Weights of a small GPT-style language model, trained from scratch on English Wikipedia.
Size: 14 layers, width 160, 2 heads of 64, MLP 640 GELU, vocabulary 4096.
Training: a variant of Muon for these matrices, 5249 steps.
MLP neurons of a small language model. Each row is named by its layer, matrix (up: input weights) and neuron, and shows model dimensions 32-159. Each number is 500 + 25 x the weight over its row's rms, rounded and kept within 0 to 999. Numbers have three digits each.
After each neuron's rows, "fires on" lists the tokens most often at its 100 highest values on Wikipedia text that the model never trained on.

L8.up149:497529477509485526486475513471505475489529550467530458479502471498527450464477551467474495577471494464444512473486508518480532474466492448476505484502490537518537486496529481513488504540488470503493511530474517471506480481505501508519527491530509525515459511474479527515533536490496477544496539466520543493482516508541489494489489498514489500491501524497526481544473459547561528514504
fires on: " ", " ass", "ript", "4", "5"

L11.up211:491493524492511489484493487494478501523554485491506472512512503532522501481510507519499510515554521455485509473488448491521455511524598419493487455493480497510504468472483491473526505509496469501520515526480479496484478525485530523527487542547462474477474532496518472515516514491502503518458508490522471495524470506521489495485500527507479484505509515468521477493481491518532530534481
fires on: "-", "2", "4", "3", "5", " ("

L11.up548:482453473472464515508511496542520476515464505495531498515477485485512494508523514501539450534529469468478501508475522501522498513507513542551496494498471526513501501475488460494451487510504492479520543544442483511487464485485511538532487479477520503526526488499455495517475503501519494513481528491456523519491511537545511498520452514464504499484416521473481497465461541436465515465526
fires on: ".", " +", "0", "4", ",", "9"

L4.up176:491522494543461473522513459468511524547500498490555473538491413506550490526503482508498504538506490552485501501523522507514474499479487477520494526531457489489489496513511476492500476497518517506523480474495527475502486491461474430509524463498505535502528515495521486508488519493486499480473543494491478526531480479466487504503515485541504474502498510483546487495503530532479450499497
fires on: " im", " al", " Al", " am", "al", "Al"

L7.up87:466477519499534496489481542504548449507497506546482499483513497471474501495520520487505504531541505521482480485467483513510484494471502468545549515549522442535459506484503541507493491510525504506527508531494500507498496515450483482494493482501529537513445462470495518486512516489547516518474510486519516527500548537481516521528504460493482488514497514486489456474483516548542545509462
fires on: " ", " (", "'", "j"

L7.up341:485475511569476534454508519500508533474476487503506510480496471495492465511464501476481523505521491542487484479497503536514499502506511493547467480486498496500487486468487479528564490509547489487494472473464482493474486480498510502495518500501494455492470550479422502462463507507485532483456497543521473470491520458491543511468516455536493533516464493527492496477464499497474479520512
fires on: "|", " the", " |", ".", " ("

L8.up344:474534504527475504498495505488477507527459477514516496499512556519535555515494506518499453450495504524468490496504474510547482505500525497491479477484511514500490485469498566472468578507487473533490507511481490419491492509522554518498517472485497491571471471468489482472480533516512481525513496525465458512499552487492521544496480512499550484528511532510490491519477480510516528500506
fires on: " N", " n"

L9.up165:484529554530494487528519494461506534509547528514481493497476491486493510490490506514489499505506491507552539474483472451493519498482525535519487520472499500464471434548510522486456513537497519505513453495488508483480501551478531489492506459493475497516497538482549479500471538469528493491524523519460490480524509485500528494518501502522522490472462472469528490498501463535454471484507
fires on: "g", "n", "m", "r", "G", "N"

L4.up570:534500496524468506465500490500480485537481494460493481527479524518522502470541487491500525526514538509495500467522510499517468529522530440496544457455473505500490485456512493534520499469476494480476495533494487485520544486497511490482487532522513490455514486505512507481499477485500505515503498539459451522495549489511547462513515464468476506526483487535489541524540506559504511555497
fires on: "art", "e", "ail", "are", " to", "-"

L4.up231:513504462527536487519535521465548512497547466521490478534535514490495487461494522506471472480492539497487458494508444506500467531466475512494483525528476484457515487473488504531481513535548487538477459493467497460519504523522505502470502487495492481493446511491497505485519491538503479541475471502486460489489499491561524513471453534500513455504541490477513502509478436523491517498509
fires on: " N", " n", "N", " for"

L11.up217:504488473515466509492498492514529474545456542523547511523486536502526467508451528510509482525486486478473566488476504511484530496530445483521493469499471505492478521462505512493506467508495484477509534520496504523495491491508497495484522485523517479601519538456474520520457460558494491500526501475446533494462535533499503499503509515515488444499511493485500492524505505494531470498495
fires on: " ", "2", "3", "9", "4"

L11.up563:496500537474485516529478493526552485504500518469549461509516525530497496493550518472498517560543487508496515468499486501503555496501538486541537493485563511502491474498498487509513553493424449496502481501502509503496484505488521502512477460526495517484478520489544521465512483470493484513475491494546452477536489558514512488549524526512512479443488487464517459528470487509500502511498
fires on: "0", "5", "if", "em", "4", " in"

L6.up8:527494471488505506518504529496529525456471570520467512485494542491505510521483539495486503508487519479518529489466486516533538478499484468484516513521511501532491453465518487501465484549525474495530482502534491501536531477466484485518531516496477496518511444515498530544505481525473533508460530537453482475447545518437511505457511539480501495497525519514535487515532482520507496491457
fires on: " ", "/", "–"

L11.up86:527500502477494498496459489543465478527471524484450494484484484534508505526474542466508534491513500471510495513494522518475536530494502526550482480501518501444511492509488475512512509475514474491502509526454507433497504467504508471515514484462492471499489507512444525406490499540474490476510528479527521497443486497498529495506497496521479508513508517495487459476510485511454499502520
fires on: " |", ".", ":", "-", " -", " under"

L9.up106:522535473515476510498485533496499488547548522479499534529471484447488523510524516519492548502481495489456533538465484515482514476485536522514488492524509510520446513528514525486502511537532511517511478524502475483522473548497521478530481485501494483519492499523525463499492514504462469510519474477498465490536519483504491487462490536483498498488482538456460470499487450510499495481502
fires on: " \"", " al", "a", "all", "g", "r"

L4.up238:510513483581507509511500509546538438528553487507544487500521513466467507521500444519484483492500501475515520501488519505488467522502513506503505523495505514455506440505488528493475512526510537540456447477515522453532491479473487546533564532539492503499464498501509501515500481494495470480488483505535511496516497511518471521516516458461507506527457489509483491465516529475525469521514
fires on: "an", "en", " by", "at", "igital", " on"

L11.up352:504529475449493466485475491504526529490455532482518476525492510500499467522497467436450489496516517463517506477479520532516544530476521462511469449481507484491481484480528495509524517501501517529524457480455478437501505513504472477488517533516499498525530490507473429456516482520469522521525485472496516506440507504475513487505501496516525462529504509515458494517468499512503491513523
fires on: " |", ".", " to", ":", " –", " of"

L11.up180:519545469496489502517512525490535498505524544523514490484503564531536516477519498497471465525546467486514548499481492491474525512485488481489517479491520477482494451498476460523473516540500512535520562499488507474474476493492483496533533547475517477491465492493494480527521491482531488511496549490520461474470541499510558455477539512476454514516526559505512494523483485524505479495532
fires on: " ", "–", " Max"

L9.up164:508496495467517478489490527521534483536493488466555477474451505481451496529524510492538521467554487487516510503463475478504498530515509522462527513494520488489486465487462517481496524522528479459519500541501549475533492452502484511516463484522500512519535501517505482502455540503503535514505510521456462498491530485486501488491478541520516489468563507546481551467459547474500496511523
fires on: " \"", "or", " sup", "L", "it", "-"

L9.up613:489494500542492494462522471477526507496507494434474472507481513558485489507536508464500482487469529539508539511500517531541480514534510483477509468548469530508480474474500499497524474479476470493495425515502485523513518490493467501466500534453477497537512534489480508475459482492467518517494478462482457516500498521503491511558487490507495463519467485473487478506546501507504501462496
fires on: ",", ";", "),", " and", " but"

L8.up625:507458501515488547480477465536504518465474488505478498482546515479504456502522494479509524507498497488506555499480471511554518513479518475490494507504423520457476494527512485486479444514484492490511509512514477531504486488507488535493512502536527511500493509469474512503440500477534471477549475514483484506493501503487508541489501463523477461500501475533516446511493531475510480490464
fires on: " ", "2", "ign", "et"

L4.up45:495498507515512511476506503502483534507479491509515520488496515529536485473486506507455517520515518494467487465480493476533465491467535456483483482475485527495558517488534514511507485476485472498536558512498509484461515515478491502488518522484474502515427476527476481474468530489522516542477512517543471526511465523531445517525479482534505549467478451506490493525504513481509521463491
fires on: "0", "-", ")", " such", " •", "3"

L3.up32:502483503540490533491458478493539544525470444482525498438472463527498489516494470511486525503532526549480449493451498499482494489516519486516495470541445513460507511493503487506520546486500526494524529511452465488510479484499519490473525524485501493548505489484465481506435467547521499521461505508542506490486524545476505511476508491479488500499460508501489476474510512522523466482530
fires on: " had", " has", " |", " have", "."

L9.up360:511498493484461519505478526491484546539497460470514500484519556489434505527547539482492513487468491499522515506521491517506549519550489467518507525493505529530498495458535487500475498435443471539476500493491436538516537486431477462480512498496497501497507494501491476514504510508484483514472487471501514499521453514502479473524502543528494486493490491446473514471512497487504458516496
fires on: " which", " and", " that"

L7.up526:533523512496471458495516522533523470491555493528517508501519481506498463518500503489455527513530450462523527498465471481474500500518494451471481506508503509454525495538456493470493512508534517468513514472510463470474464502469410475513538490492523509488482537491472516511483488509538494490512542491473442499498497513484517480524488540504488496507517519489495509488496521507521507487498
fires on: "-", "ar", " ", "it", "r", " ext"

L4.up58:480488474462521505495487487500501538510491485490512493485511513533471486497462508509493522559471472515502460489487479490518507536472514487505531544540473509499505511447479533519472484497461500481516516541453509509508490515479539488465498504479461507510491496476468447510520500524481529550488461521512508526517439526516482493509454504498530490475510510547498502502513475504522468486551
fires on: "0", "3", "tt", " =", "4", " hold"

L9.up85:475499489495538518512471516521495483495505484507471516500474500532468503493528519457498482481514522497493511520521476430536489492442535531502488510517495517489482487486496530494519506477491507494540470504505524528539532478452550468507505475499488500464524512500556517456517537513501511480497502496478470517515529532484500477471471541563518554485532518511483472467452507465499512529479
fires on: "it", "b", "n", "ist", "-", "eb"

L4.up88:482469494539500493502484520505512493490568478452533461499481504470511513498512443520499502483446494477498502479458453547470498471493507483465465519507447489444505468525482529485498539504547496527509478501487512522505493511516497501524574512485508467502491482511462463471517491508524495508499502563485525482487487526513522531504500492482504492497522492477540516452483533485506518503542
fires on: " United", "an", "ore", "al", " on", " among"

L3.up199:482476489493510505515469495467470532493524526502497464477479495447461526549520477475492536518470484470516510511463464482529514492568519466510464534516503484507481528483508548512489453449490488502453469488528474480505500469507534488502522447477511516513510463502485460540521510469504483494512512505482495475517517483495505529464501506511446477494490513512468518539502514489528490441482
fires on: " which", " where", " who", " There"

L4.up411:472530492452565498539474544495520467527538513477484492517490546530488490459508497533462512498522494497504501517439504516499507478478548523490482468504533483515524509488523524523475477532511495534473493516492519513500500504474492526497472482546561493495496505514466534462489507525463468488497544488508495482474522494516529534487477534479523500532513525503470482479495456523529506435478
fires on: "'", "l", "g", "r"

L11.up307:487471510455473499498523545504515503510465544499520507505544525475515511487503497519560504499507527513479531488500491514490562477507507492512536512527532503512506478507488497490507522473498490471505511512510474453493475502533492483495481487481551484517534530494520499483470476541541516497447476478485516507453524529466490544529495475474491486474502545529451469482516504565567546464493
fires on: " ", " (", ",", " of", " −"

L11.up88:500478503502499506467467504538524539560495489491519513503498534469506525457493486458472502511537452551523484488485484439527501499454530500474495482511466466489509479506477505492530530520502521520484515460441522509527472494490497493472507532502509463520459520502510515513514474489541490506500515515520423460486547528472492530492502504501521502510526528485487451474477504553514508516500
fires on: " "

L3.up562:485498489472511485455470541512455483462542480511496496513468483501466495429488475485480533461482500482497495472509519516513544478529516541531470499499508529475498470524508498505428523541532501511511524498449481538494516519527515513513499513494498538486482510495493508488531452508458539516503503493525434489506495499443541506492480486513486504560520521468530508515515505497463517491470
fires on: " War", " century", " died", " married", "History"

L3.up186:469508517505537472522551467445517487529500457444515512514500454466551480513506478448558500490491499513488507537437471500497482517547476493495499533492481537493467513495530481492475470509520477498509497478538549497516532506530501482510516471555490482478511458506478481516493514474495474486449527454492509510478506448525480501498519485517505473533468512513495481492501528510501493493528
fires on: " al", " val", " am", " sol", " med", " Ven"

L7.up327:510481515514477499541507522478476458500496442510508540490477493468533533536520510487497524504521513479519470477492498482511494521495515471522518477489497490485495511490519478509504511457514480496450496488493488542481507496427514495506468468437547479490489477494504524506453472538500546453490473559493504536498507502481535515494489491513478510482475519485450550505484555551529501521520
fires on: "-", " rest", "o", "est", " served", "ail"

L6.up391:484497458500512472497437503527507455497497483466502490506536539532451519484500498522500501544495490513478518487520485512467517528495501535493491514531495501487510500482510455491470526515509508449508480511499459487481492500468473502536495509549470512507524479466497517495509469506486526473520522586529485486494492484495475497471504503514481438509517503443465516507525450481498502474484
fires on: "s", "and", " April", "l", " points", "ly"

L9.up489:461537512483468516495514498471548527503490494504457494557510519487506513513522486490484481485471523488510495528459477531542493498450528514519465524528512491493462505489459549495513547511500502517518488482484494465538515480510473484500541516532500475509492470441504549521511515534515493542497506547514483523467526444494480484513483515522557509478503549512486523566525510477504479456509
fires on: " n", " l", "N", "n", " N"

L11.up428:549513497501488497461512512462494502485510506507530453465509471535503474516518514516534542487532454495498501467486494493471554501473504480507549506496469501520502453490497452548530473508515525485518502507472485475482503501528503514514513509482527521514485511486472521535520477489498505505467530498503499520502511456463541507470510479517483512536536526531450504486486514459523475535519
fires on: " ", " (", " comp", " L", " U"